Weights of a small GPT-style language model, trained from scratch on English Wikipedia: width 224.
MLP neurons of a small language model. Each row is named by its layer, matrix (up: input weights; down: output weights) and neuron, and shows model dimensions 16-143. Each number is 500 + 40 x the weight over its row's rms, rounded and kept within 0 to 999. Numbers have three digits each.
After each neuron's rows, "fires after" lists the tokens most often just before its 100 highest values on Wikipedia text that the model never trained on.

L11.up292:508478538486475472480549554516480448483545430559453513470463466462553576508563549512562424438490425505468497468401472539532508508515532493518454517521460521515451506452539428452491460450510518448548594430483500514480543499545608440557532462469512494570537496478439564469468445447477572525506487533548443485479562572463524498506476565469500545484462483527529477592474501536482478511537
L11.down292:446465530483533459516491485538456518457595435480467486507453556500496508444483520515536547508567421436503562532474492484467486509475511508516455460528484507498496484519555497501517564523517516556470448451494511448434527455399396545564531540557484447472555432525491501503522570510598502461496441453534463489490515541489476487529565455514528505516471499500496482545525435462417508501498
fires after: " ", "cc", "s", ","

L4.up670:554474482586482531403491562524491482490470471470468526443505437488435512464515492431493505533482428587557531503462454522460456502440509452511479485451481522533532545452525519535571422601500479556504503600436425470442492462529510515440492543478457530490525560440502499461507541542449493421507519461490520558472439495494490522448496579555512555479550588502499538465533482523378504547433
L4.down670:445566492512499500574486423479503412433436510487421594464533535492466483477482488485540491560490506419469453500497467498539518483551447468509515421475466524498475437486489509562548554484400542486446541533471567447563507576477478537499557466535477493489507565524504541473565468570494529471461528481516487485529414470457493526471491449512518570524526508536540499544431515487514501468498
fires after: " pro", " De", " Pro", " Con", " de", "s"

L9.up140:534511516555557541497418515489515445530517487560440526399510531544462511476570573495524460465512423502456459473507452500511499454533523535545484481560469406506518561521517473474510407469510555439534465471470545532445502483479532508500520487527503467465471495483503507460522507546476505549550537498470450517440499515466490409491540592457456541518497479548469574526498464470465490511523
L9.down140:562436460433516510435516576507546483537522488545494487533503445431571510534535448462563542503516537528391547462510562485469506544529519462459489541541476541507447474530490443460514431522504532503551586485513495498464487544438482455444478517475497473442515464443391497527482509466545449483488486547500515499449514494463558516502555488450492465438449510590548499508480453519483425561494
fires after: " ", "s", ","

L8.up277:528527538503470475487534491527560486480469541440478490454490463563463527466476535501519501529490520554393483538457480539490526484554550486574400546509488443506529482466468525458563445530482476531551412417524511458459588551533460457426503440420472489532490501516478504473494448465596590512491463563451571441451524513487486466427486421539495469476511524565580541572503481462468516532412
L8.down277:548499483495489532474513470500433532498505438476474459591516517452534372464475490470516510509448529519565487531473493426483481459476486523457464535558495552502504502495498426507483547471504464507510540590448543580507498473491569462540454528490445458474473477524508469518500503555493521471544532489564571478443488463569551563526490577571498490490488510365444494405498476518495504489530
fires after: "\n", " w", "in", " W"

L5.up330:500582507510487517444522541456486514553482566460437510508467517503476527536491505533545528477576517582468450522475507504537488530568492466497481500468519498551461548492584431513441512453533459517497525464569459493546482494496508493494547538510450595523524538547461461548491465546499475514509530451487501482496543521554524479471445522531453469461456496607494580503529475446537472515503
L5.down330:546499503541525541561501462501501554445499458562450517445499440578486510467464532488541443444422459552488573518470523452459463508498405503473568595554501538477485528513512489521487497508517525529513496490428539455562474522503489564418526488499518493491467519509506507475531478503459525496534526489516519454540495476635506505493534529414480481567432554498483554434422485505498519483496
fires after: "ur", ".", "tor", "ist", " It", "ci"

L8.up472:518519526500504520528490556509579469474524538467470528481468492478495582495499484525484526448542462511496480546442476571559504462459516527488514559393583437483431489502528434544552433574435476513509477466527492521458533477563447504450569500522481520553565494540498558529533513505461580444473469481481490503494516464438503435517556464486504467469534578559494527557563489469429532468481
L8.down472:477560527553460522495551463518431516554454539510446502495473560528534442429575505449474479493507568545433490442567494551553516511537447496468548427473457552517555467518507544501508507489418481514474613561536454481418494465519510546518428461496479520431481536460477509514565464465452474450492469511529472508443495480491523526466550561493578442480506459496493519467457520451529496585508
fires after: "\n", "On", "In", "ing", " 19"

L9.up294:531433538525442473464539433472456485477497471476536497538578494529482579419565498521519480450530474520505495457434483541454468520564461492561448506514583503481520510433523494467469482530461542403513482457471493460430504410451538530448493518444509492512569574494441584522534466512530538448502548475484476486543514389425532455449478525535513461475444421457527578502479444548510485469488
L9.down294:519496498498480536423464499455504586519482440415472483424534463508454499517440534507542458502455571513515548500502464474476463432503455516489534494481420506412523541476477526557474486548520449404488591457467532436458523537510607522471524484482485550477531506424500396456471462498484503492534482495471486540453524512537499502503534486474471486461540485473458533515517562444486535503420
fires after: " re", " in", " ", " was", " end"

L4.up110:499484504487431527454452590462519535478511512467478510437462502533496561463492521539492526464547441570502510509476477507604463552506580519470453517468499501509438449552509517595522428536496506555490471545394513526436486488423496464495517473516423444504564496437525482567492470444540517531492500514403508494461586512489531427486536540476446513506519497490447498536510457512507587495527
L4.down110:515497516511580448492476509484459462574534501557531496528515473550509546539579493521451476518509526529491463504567500527410449491535495556546502534525507510564536546478498505445522550421498472465555550382467476513490479546471482516453435549513477514470557437555491560449469431484494529471524408367521492497486533511556504564547517425529531442470529493546482475497489469487453560490476
fires after: " The", " the", " Com", " World", "The"

L4.up33:479451524548418508380486476524472529485531502496439534507473481560483476448498499447469448430434520547514575522442461580505494494444592525525537451466467491485455499441475539459494446527490526533530518527479545455464538459510490475423523481529518500483490525444492463510563472425520481476487522482493480556455494535478493449474555534495475548533465536541496447454565422556517472552526
L4.down33:565527450459553539496492514510550508457468515548524533482516498466492476506521539480500553496485584474491484527570459549499521430516470529479528447527517492438555508508503506514511428500460494464510531566523553481522538529452503468482513454462488476494514465514538540477448487481540490577457475490556490406492527473457524429530567546567473520487442505493483500523518491560548546459427
fires after: "con", "gra", " to", "te", " co", " vi"

L5.up431:462572448477550472537564486473497493519536518530552531466474519554566517567537473524513483501471481536515490450510463504462474531543536528530502470442488526487513605480521503445431505432439503533413489503545570452537484449474490470541452493493476498523483527521423451557433478474533496535479550515494473514558561569502544500565593489522439470465521492579438465548535552427506463524538
L5.down431:503549516529490461505505499512471518557502447460498500548529504497471509474452564470501565454593504524477530466529470591500537511534593499511421481562525581550473485601449533480498470524501443545453575441524476478455485523443519411477504465446510564458525534548505539500469470462460450483517481514512464519498467508548505532479425460483527490490497454433519554505493478586533483470526
fires after: "y", "c", "g", "C", "G", "B"

L4.up119:575498461513518537489524526478569518453475525545437475503468457506454563534545441512450543468556477534505488517463515509539547506535598413509507539467471560554422514510593510514560430472442483554445509491466561410507542500496530540495495519486530528527522523506478569485501493470471522479530522517509452560466512507510540563442483595426515505547482536548528509537426522589384502497571
L4.down119:460488503500463539548460498479522551526462536513525472533453560531565411553526527483468523501476480513473536483512536464504509536502496506518471421519412462494486537491485590537503525504481502512548552532459458557594515472487436441525497500450512548504521505506455484527462433489534492419488551477518503526484424466472404497563516439469482412504447539435366465476488489526580553497519
fires after: "\n", " ", "-", " |", " /"

L5.up445:462524561584532517499516454531519483539553472487555496511483468501508495502560396477540445568510467479422527518516492510522480490514476535453491463513527417468583500455468491493465483437519434508444435444473492536540447490442485536462517477496484556463498462503519531483524441510479541551524479583591499472476426510498519511475430552511512519513547465489498521514465549425484545513513
L5.down445:476494553471487496486474453544569460494469574465497553522490527536540507514552492470527500483496483515537494493427489366492480483409506521503579539457536559467460533566530470496463423570484484494521473526553532453470508445495504535532520551480510468477532529498517492463504540499505545418471497541469571542448549488522548458470502478469526525471504499506567566463515456518518522553419
fires after: " ", "y", " S", "n", "d"

L4.up67:440490480492534473511463450509552541579564494545520471456543521520531507616475595495545495494510477538485452459516562518499504506556490558523501505519503439481451470416606476503444412516411537444443522390517453434507511492534510419459545462469506558486612520513513538535514413450477494427517582461485453531446472486522487519557502582541491482459544552496527509468446531563429567519532
L4.down67:447488473497499487524486552425503470458500497452433528503525466542490439421508524520478457442515447501549588549537488552498506461552548477528453496480511495492578512567493454588527509527566503491472496567426473560466471591495521507515491479497455536522363490471418473503486593492488521465457448564456557446506498539467549488525409473466515466457493451484494506565529464524610463514530
fires after: " in", " C", " the", " In", "C"

L5.up595:486505482554480494498473569511546468504507500480442565460547456470445504496526474482527476492528449483478470484475407490463554530526504464564425480516518420470521444515538472485582500546491449544479416483517451420553497530516472477493544485550496508552539469582458522412515536484524551484457469568463526567503541488488531528507484448502502542526477490527489522573507481456568533437525
L5.down595:491464499465545447517525455472434553511501473516492482510479489461536509516548451486520497492393551572552504526468508514539467528513526468464495579522512566551501524454532505488425490505443561453468566497432507518535464500519535489466521565479494476445500491440545505524514477515535468510602513484520439487462476493541480532463536478524518486410521488434533517459554488546435454530517
fires after: "\n", "li", "e"

L5.up99:502526506444517479509516486502522464535537535435492476508479524480417481505432529466482542542558472511572557467498441474565487467489561457559463486523477493482491559483599566486509447535460548538458505553447532531519535479567459528489507497500473498454468557488407561483483497464420484423587559551436505544500485450493448543509504552430513523530594546527459531475514470528464517509594
L5.down99:487484532510441460556415532560547497535512502514480491522491492553463470565515562573420487471428509539549533545569471566500441485488484515514507478548396456563531528502490587493476488502517506453465559518503454552436518512590416529414462422522548568511503519508500502560487483474476450575407434504557432425562537505504497464495508529502505482450455465519553499461535585539503481511519
fires after: " St", " Le", " Ra", "L", " Ke", " De"

L4.up644:537467496557486481534545491508544423506517466521510530508478431463465498485525562502589466461447496501484491548490454541529507454557508470462488505480552467564464512529551491511543550472513493484513488463460577548561478539509459510436516445527527551466458467566455450472532453480525459486547453561458485496568490404548539482556527527515553566551475473570530458551412503516522480501517
L4.down644:529512515459519510478490538484477523472503462417509554465468568488487567499527522489478509522447465515469453500457477522447422511443485491498518498534541559457495541463519496472457491534545518515503571482577502520437515436504533543619453547490526437521494510517520504505516469541495497544508485464471533477441511496484465535479531538503438464440518523540569537539590493492533520549488
fires after: "s", " Sh", " S", " is", "im", "n"

L5.up201:490513517577517484491490473523442508527539530512471520488458464462449471536529483495580457441510470476507433473509512490434584518558552541479460389516468480507543558505523481477519518560472465456502478471456528523481444484500431491497505531499459462437501485548541506539472595539505434510493535460555509539454471537475510539459500489504512570536520457574496410490535502512548528495572
L5.down201:544539559523514425456475510519475539489458435476522551531506541528406478467449538539428562558453542529468474492470532573547399505473505543554536482538508522439491523553472501461454571420440556627471515454467505479457458485492479492507424504521519416406495520439527505484410492498511554487492469513487533505477504539567447588533451516459499496486496459468520554490462475539474493473466
fires after: " T", "th", "ur", "y", "er", "i"

L8.up400:417516450457501522508511536520418465508502439576538526433561546516447622526436461478513440444531569529449515512471476538560458482492512519557531549488504482526440520534484431538531443514459552504541438477459506510521484536500558516481453491475542514551504529473454523466456414437557544512541521524511476458541395509452485526550506557496454478537502435504488519587509442464454469528415
L8.down400:463517557469495449438533464562506512472492452461470415518464437567496441557569505519484522513568499517529531461454518531545542467484563513507532455494536520437591442515484410530471469505512496458490513429514545545527538475487452459492496488460514450496546543426538499507517543444458514534529488487532455549497470462509493486501466483522544509508470494461511471561509463534438530486470
fires after: " ", "cc", "′", " do"

L8.up232:471481468537503553458557568424501456570541501527442486515501561541435436552472534470468534468457501534534453553465427452532520531440516502514435508456469485521496498548479487460490504500481499471471479459474520538576485465446499497468484461475564521494445534463434477406523513561464494490575525523525501543483502521513502553484487560507502543466501522512507601516548417523573483535559
L8.down232:491504565563440410490456491516571508454562480450552481472510531458532402504478515479541488539607546438505525515506541511484459487485503535563477484512450513504485458532488473533473442551462550545467411540523391481517489476463524519471483535485552535518504468545486511488520557537514476417429517513534543506502536487567549461524486463514453521417480472485474486446517492410543507551551
fires after: "li", "ri", "ra", "e", "il", "re"

L9.up573:508480459458427503485510474474461469438481547471458551498444499528436519445493470454458496530581537470545484519471537513503498464451459480416448478457526542523433478502483494516542522467545487479455453514502507522468484492437503587486440481528461529497530539554492556518513495500480504475548460438555523519496492579504579599520431542492574511521545513487481482562546424522474432511482
L9.down573:531491431511521508482482482473451565556509502514493455476520477495529538554482512508543444437395472532504449417517514531448529533527574533557504525465526419453489498453469503510517518523524491500539550492518486515532517457508528515480566499540535502550434519606530465529542482435526532500474495563454499487490513473481406490499511492484476515512523549422439542460546533440576502544524
fires after: "\n", " c", "E", "-", "n", " f"

L4.up575:534471501471494510481599540525490440524536541518474526506487404505483552549460509530463491474508465539438454499426517556500560550516483514498425500464514462453506527459549477454401425531458485495509461395488485496525577489566510468512479432517509543501497486493489556487567519506519543548502540561529474510508560475471503505420465504494512542489468434536522556497514480605543465519548
L4.down575:469588556543489454468466500448519478478480425522518483534481502500545512449539404480548505521495504467517481558522484502536459546528488471460484477520522480502535476560481498485482501525394532511407543557527438503568498512497557513458429494523473536509562482521522502474464443539482480473505460449518585531529486493540559540534429454501548501470477568445494453563482487524445428556535
fires after: " ", " in", "wi", "li", "vol"

L6.up667:517556443520494546512561546480555459504494516519480520525500609501443519510481514531492444525538518487436478455542504526400495514467505420479484515480501475545496498448437529441468499478525532516472463458435566528517493478514446504537505528530516515452491490510524490554498474546517516530541540467526519563524481450443460546434464524489486455490517454591506550515534453520463526527523
L6.down667:457543543484492525426492438494503475540503552499530442555518559564515457534576607531489526586547508471550585419526495539518514460484478542453450489476508515542583564551498474516428553461492515475491457475536459469484528449500564488516543511481504467477479513508479515524511531463470455485471482508532469464411527530536492492463468512520469483515491460403463487479456525549546548486556
fires after: "or", "row", "e", "ent", "ru", "re"

L8.up493:531550552554527497473506496489479449575542569475410517418512586495572579502482515486578432439500448547489455496478524497537462533514526538510425494520533516489537514425538466479548435543485508553477524431488452423509473500520434501483560530487507500461505539519530507497493533452512460487507559512472452512497472560469450517497426525521533558489456500433493452526499530525467440529553
L8.down493:539485511450534510522509504448527487508492485452505443547476518506457537484565440514394453604501525452450503511476446486460520518518436440486451467577517539521528518503532494494472475563509545530467456450552483556445590512457495428584420523525460473509420523441533538509481481503508420542527509493537493506461569530572496526563491525473479498481531479540463471494452453482535502484488
fires after: " ", "C", ",", " the"

L5.up841:444487536439525535488542475529450551447549492553531490529470509531432443476486536516533530528477518488530470447465480477445538486521510336455528512526503519464502537520441498472531472468457519523560506469473503454541546533467474478494528545505507512437488460547523469513524476546520445500545520503511472524525519533438449465501479520449526466533557449559558541554545430565537492498538
L5.down841:530502463565503470527442529468494489509447570468517500543493513492470533456526598488517474522498511560548487568467531498503451507505608537570418499505518522490560483539465509527455598491422480510466440501466478540524476445453486521569465466539538507462429517507462526477510497472503507506453546494564574530531507499470482567468500471467552442521494516532478552485474532457491488468470
fires after: "i", "li", "co", "ti", "y", " mi"

L4.up470:476507533534536487429441522595480468509501551432528425467572517391441457511509532519474473499522511466479605502460498510515548544503507539481492522481496481519467522524585503482473455555531531493495554568469549488538493439537513537459450516532486487496522488466434599438545546509426506434538459474523512554506494472427448504496531470535491552515603430516537489555484526554523460525539
L4.down470:457522472455537498505549511475492504502478535503403479539541453513496506569535493478487484434568509481539531476455489523544492547465510482534552477517492463518476458447513381512453498458445482526548532471496503555544506505536495553519570471544472516502477498605531422424466561429465503469457447503426517508569516531478574539510507511489499494548467432534455484490461555518491509467516
fires after: " Le", " de", " L", "L", " Be"

L5.up538:467488472487461565501524432427490470564498456483475588497516438502531545503485438532519498554418456501491436449495475440474493533445508513452490433484464481504510486521583500560444494521472545548536491524536452449527477469530488541531478480447522497471531547492477491613485480489492549461528495515496498550563491545489533462552542493495510547447464507482444401576543508495541497503553
L5.down538:500484442530478554475492506520471527499489517513521422540527502522438539459460506522496483498529511599457528587536512481486420479568506512500502547559552460557530497568461524553478513505495477543495434514500497502527464475442441419538430527522501434487475526466488494431432529488521463449622419524564498497493574558482438528530466472507442495449540453495513528457492442545521504441513
fires after: "g", "c", " Gu", "ac", " c", " M"

L9.up391:509493452506533517504491564460490462517564499512538470457568446487459545503492523518525492531523438512585519488499481510556511476463557550512497479497495517556448451511545505533446413557535514475458491459398500495446581489481469522499430513511478528476542485523446510469497468482525460447552541459538479536495461438460457518479435538523478458516587517540490509485522497533472506550498
L9.down391:492512489501496417443497483519523391559487490479541487501556471550453403547536513538448562424513485438550525527545570524494451458542465547444529493572487538512572532470510432476469521451451473511493509493511466476393461468493482457590500610580486515527533461560525504560453572495411449512521532484441438545574565493493513548518464509520453391485560441509537444536560509506513504517506
fires after: " E", " (", "L", " V", " De", " J"

L11.up183:499501518472507525530463495545434458571564523552544463538526535503497516490448520511448398534517523514531521451513459528477518539473538523552521534575469513491537543456534523482550521444585576434501490517477451505497529452505461485518519429427554483479460458466499532578508458448495522543536483484544540507546513592500422457465511578458489505479467437541473495559503436482428549530559
L11.down183:473424501530555478472539537441436522513513531389502516493498448481480515432477453477503536539480511495429565461457487561505478554470540471475484479455526508601542536374538466484515518576455508519525429556454536520542528476570529545562504486491483500482483574533546492493535568529511547501487545476485549436503515545483549534479444487503520534549487544462430492490505434462461542490456
fires after: " ", "s"

L4.up872:555479497446472475504465544519503511495466488527456581429431562456468530465523484507533495588525509545548483429461466479505528453453538533461449471511451496514519536504466471485456532465428537453456435542455549446436542486463499561524461486410502492481466562405502544523503478490517488489449517494505495566475534538437515536437478474462448493410577563526543553462533519515517566491568
L4.down872:527485450516479446410558509519474477525531529438538466527512482483526403486452495422450537453541535410462528529551496332545525502530479545471445484490605483447454509384510482473504386550524512540547476528516547459484460502507536544519461495497468581507453515534492500487447503505518521475492553464526537520507477498526474475425422541529520443538520542480605496539557527551461446511453
fires after: " the", " a", " an", " The"

L5.up37:503566494507412479513454455480586464519538492534497505513563553474533529551485520517480574509463475538499478504442483499484462449499538465528494569403495504499559546433542465510535428466483534445540476461474536431493491494487499516534544503467600448505609556557534537487417476408555492438568530477583492510425474511499486435521419537459504600444534491499481486478480523479481481498541
L5.down37:454537478462468472459450500595434513476450528502490532479544469481514509480492537574568555495538445443498448506441516488575465523472548485508467438497544490441473492543456476521543481555412417559455518577530455510533520529538594479487515501580534508533501486529450500504440514571490409536456459515476485444489559443517536568544508506435504396490438488470504504483502487470497486449435
fires after: " Ch", "st", " C", "C", " Christ", " ch"

L11.up831:478531515469471501459523576508455450514479469545524512508531515552498560400483534523511467600513460492459548505478452458467410474524513535533479509425514507510543538467500535446452476521557518549512555543500510458541478504453581552495454487550467547464511555440517567447523504425446507444560511441503518544443500494485499574384489519494531502575437439543474471468495464505468515452542
L11.down831:525472514489434507496495488605535456499500575491537463530476566524464430577481522511488549522479459453496519521486549549521469520575475441514423463494509425495529540433492531489484503483510492477558426479524498465524500531493459465515536440521482468494490481530498519519495459518530534486447509499508480524530483543529509418521545427531528497514529414481426541479445452500439483442480
fires after: " de", "b", " lo", " st"

L5.up377:511552496536541554483486534472441473538489472520534585513426438468554508461530504538544512485531454580493509541478457527483509527479502555441506500475499454528474480470554541469530454500506445539505464550482534517532483532598475527533498579471503495435576510405519518540483481556515445468510490549581458561475497498494491564476526575447536500523497528443442473438486463534571529442534
L5.down377:556502531510442524523498454550507475491522533454519510500529541530465438518490458518519510454520526461522462508470463426483415434524502510485516483538520542463441539478452425551476431541464518482439482451490512395449522484487518453526519534601490594500470601526499559498504500488473531500563466525504520493465516489481504551523469414539486414450496537570499543533544452527476482489484
fires after: "er", " Her", "i", " La", " the"

L11.up323:505514521540422517539435492539552482517531548575473488539492509469429501497525517482478504491488480536513512486481466485535570495502473549490426531562518518495550521485537463474488493604554592398509470499485508429486560481444438521522513477490493506522491545453592532572443498502525543496441560544520540500530547504445463471481500530547498475550432520551515439506549489446515455510489
L11.down323:493418504502483496459533533473525447552541490496504532484462388531497540455523505457515460528450458475530488500481422468487464519549530477514425456443448533555463483451487536532498483491507547529472535482457553540482485529562517570554528565495478483439527484488440575489492453493516523562525535455470459563507510549486500479406572383487500452451492398469495517508594582452490511567482
fires after: " ", "n", "s", "v", " V"

L5.up571:465543467564492506562535501431532462568541462502469549487422467519503484463576551537502473437531538524444521500455520498497611502469516522466532436506388462489560518497571494523527511437529406525437494496455469484566509481532478579543457512549432477431451501478480486500509508526521550546528421498433501585562498566460512470503513505457529483493458485467468545535534506492527511545604
L5.down571:454543509452485482487538538504446612440476475538489577527573521536492497496535593516504505522576498493500474444539442578581490445478494564525511531492492521474551439484443513485414513563510484541480516524468465469527530496558421434457500528421561517487497531436509512580480457456527451517506495482512527511475502488509462594493502523553510551533493490501536570491438534529451456484469
fires after: " K", "ur", "ba", "ar", "ra", " the"

L5.up559:490470518507512543499582583457559513470563509417550546571449596480518522497463512540503443494549520587524446493419474527505522546460463491558411475517502529476451498437530500538518471472465573558446471465516455549451515491454553479538519504539557540499477548436546445494490480489447460441498528469584474515479539533506446553442428510469564459428461520504489487528468405526458484506515
L5.down559:508448522565438507505456451468479552515497456579534456457510450508522490556453470547473448542531517497537505496481498497409466478492476511574592513511420477454387545494459569569501533546483488509446530527471497522464410466452475479461499482513528510482515545546469513422527545472540482562481436534516537479509552480482464442549508461590472473508513545499498513474509561367497502481517
fires after: "d", "il", " C", "or", "mb", "leg"

L4.up235:516462432475519561441508481542475501524476438513500489472488523530502556520444488532475439487473498489530530527468559490465482490475567421528524568446498495504524445477524497545501508511440489579577457564474506439510516517494543471475480587583506543498529489458420490473485564474490558562525480520486414504511523474428523483492463547422567528580456451495474477541481450472422552474496
L4.down235:528566573518511462463543488429470515393505503549536514468515495486549500459512563528509540507507429497525485424549511537471491501506492467523499546521493484516475573466532553431530526491464444524475447463473457567537542526549562465486479409451477401512509477550485508539469444534466506464475527530486469508470542473513542483472504512498522505534565513528581521540522503476514436576542
fires after: " (", " ", "-", " su"

L4.up415:502432519452526493435545576479431469481543433477505538470473529473567453419552473528481472468535482475519471448507509435514527494510471500475468420508503552532515524541490524508509559465523502531548525532464493523472470487519550498533520546397547549511497511531531430481510553489529476585451496522494497494505522489473524527444524466530462477524487473580516454547565535457528535459516
L4.down415:521606472514493461486489494524492511530516506467528445487515486506447546533500485467468506419499434517520522538478489492530405518463567568447493535522514547551544495564486436527472511544463448548418506449423515464549499526466462492408535503518499521513537480482465557525479504506443503521471545496518545562485470502543561474490479559496521548468463504521536482512396434514461484530470
fires after: "th", "mo", "o", "po", "ci", " so"

L4.up263:502478432511530520501531490443467512433551485456482518466533457492456593490433414504520544489490529511489538522500481443457487564409519577576532464516490419547509506462569552441568419522507538494481532486469454486519531499565437520531493496502441479478476563442457548528570513507421519518565447513505512522446480523522506500522487489561528480580476462467481519546545471561409517521461
L4.down263:433504495465521531465508491537478509546484455508504507416574491556535480493584546470522494512527383562486481559482444440429528483486522503488491529498450416589524474512493491494505504502521504425487530536540562512597546477487511522494522528505497469490582469523517545515484439443535488468476490454417471482540480504449452508487526505468479515549500551518543497407551511536518527482455
fires after: " de", " De", " do", " can", "ta"

L4.up294:509559454546465537448475499445477468506511499462506474458475471482551546463504487500551484422560561521450451397414564504487558509465554523563474496496537447485495500485553465547450449480438474471507487415468440517483436440472509482538471456493526442439513481469503528505489553419556565445555471508482461578494523498482546504449483533477482588435560505519523526473472512518453465490557
L4.down294:529464546512475542454437530478458497515512586486513504483462537518540488589551468472495543493491490564449494527529564530479484442524512498519530513498491525465542463529418552425545470542478513528518429518595597498497551563514471505453513454513531518446560502464487447552485471423453497577435426426562465504492508524552449589505492532463567475524497499471515525493513496479536500446489
fires after: " ", " W", " Qu", ".", " and"

L8.up604:530542456588498459475461462489508499458470473500532462481484467434502520467495463505550527462584530501465462501505495470504561473476543454484465583471429423541525471461553426571526460470468523473515484484454524487471502510523473499517470584452540481501520475460489550554508492454509467546507483478464534540481497573425508522508472605497455509530539534495508549506500461494432513507509
L8.down604:524474505547475458533499517472570495489554515548522449482526478514496536512494515491486535503490534555504435531515450256482418474528481589511421533535571488504528497486505516471499469490458565473543475521502541518523479518528453512490473441487527467549483472485460437493489529567442555496467530510522520459496491455460552557481518541541489440503441522523488497589558520493508464470491
fires after: " ", " a", " and", " |"

L4.up141:513525532533522553419429496507578434516536502512493525434445501523496515488531480482506518433564520530468529456514527530534545481484497486469492489496564466560523528588555455491555480515443509574521403550512507528510522485510532532525505482484485478443511466436466497503555505496553483443441437555522484580488504566496503434415504544490465502465515441489568566513493507506542560530559
L4.down141:502474526443482543515518476467428493589465510478521443548465494494522471410433493469490540563537534460495465487417470527446516464538502445483493552543458476510420518535424514468430437474507492464552586452481506511485412493508525499504454523441518524545573510488538515479507462452489573495566484529463446512483536531481513526508457464531432482536493577509586554504465503539475465503515
fires after: " the", " The", "The"

L4.up782:464469463475510547541491518457446487530550531483516518444425457496535463503505479462542532531480456519507465402454524457512469548560506529636492551546475468511491524487465536471535509476471471564501549508509422546526527533443440464510517522459535481460570546564526509513540524472487471575459503519504492424530470467563552563520498502479491456571436461548540507538552562529443468417471
L4.down782:483569511465495483487546491475558543397552509537545486487451437467493512496512474533504433437468517529522506596553527518492548500561505526455415422520584506493479488512459584562439500482533519535512496579456506499488483470502518512478497485597491494485516470491518535502539483551506470538437435440432527463522492449472562453527517497552501519459533524487486531489554459525516482542456
fires after: " so", "n", " So", "o", "Y", " No"

L5.up435:546457512474494485423452406504475465507546515476500539528496586478517506483521557501503524512424453516534485499499505466494492537504510458573489543506534513491602470522530487453543513437508564506568483567536465503534546493495529483392473514572456408511468550429477527492524444485451564507517508547557388501511446505425446515510485554456503511549460493471546486507470473472517523504509
L5.down435:592544527474579572514522450436536521521573557571508540511576505434437512513553461478510454497508546545554547534532494500484501376542531489448516565522523515387434535571466529479502483552491466440500544489460530471493462509557469565524540528489536480453459524517491452481529474516508493469484460461560568489501537424386452493476508448549460545469481531468433457534533491479467544494499
fires after: " ", "-", " in", " to", " re", "s"

L5.up337:478491569497451531482463435473503513542552511536504471507536557528457520469508501535506493590484554545463501512484568447400459477501582472511499529504447440514486568452534501534456561506502446475480498492419511512568503526564450535492498567521467508486478529500496500491524433538527506513507551511614504532522474402470494527491530464492477466534518455490465524484569508485530454489468
L5.down337:547487463469557513500521493507505565462521477489445422434524504496491574489508591473505521552455514445490561499433448531581521528520489544477531493564522517432540490514553461462487454461430524524453485517525486518487538478526484506441510517441472514520494526544507557473545452521512448454479479493494499504528473465493596546477533482501476490497517458474525561474400563490501463514469
fires after: " Y", " H", " I", " R"

L6.up432:492547508501496509524485424526472455453555474456447447572496490560480499515441489547522507465515446484461499462422466544502508448514471579535513476489506464537544454488509433455457517439421545494476511519510470535479550485548395456521580416487493553468495461541486494507545548575558504568446498452505490444411497500585424570489485558527471473481547544543502549518523495470480537511472
L6.down432:533493476531468504498541466570498420457491499480530508492533470593472446443536493488548432488481489526485509523512529506555541440507510594486546502496529441510502543479483484467493506527561509507504499549491517516566534505494553560531516507462487485507499443480507578439579433443512528572503581507539428506516523430556471469475548483457539419533477477562409477422531489452472477509519
fires after: "al", "20", " German", "ci", "ist"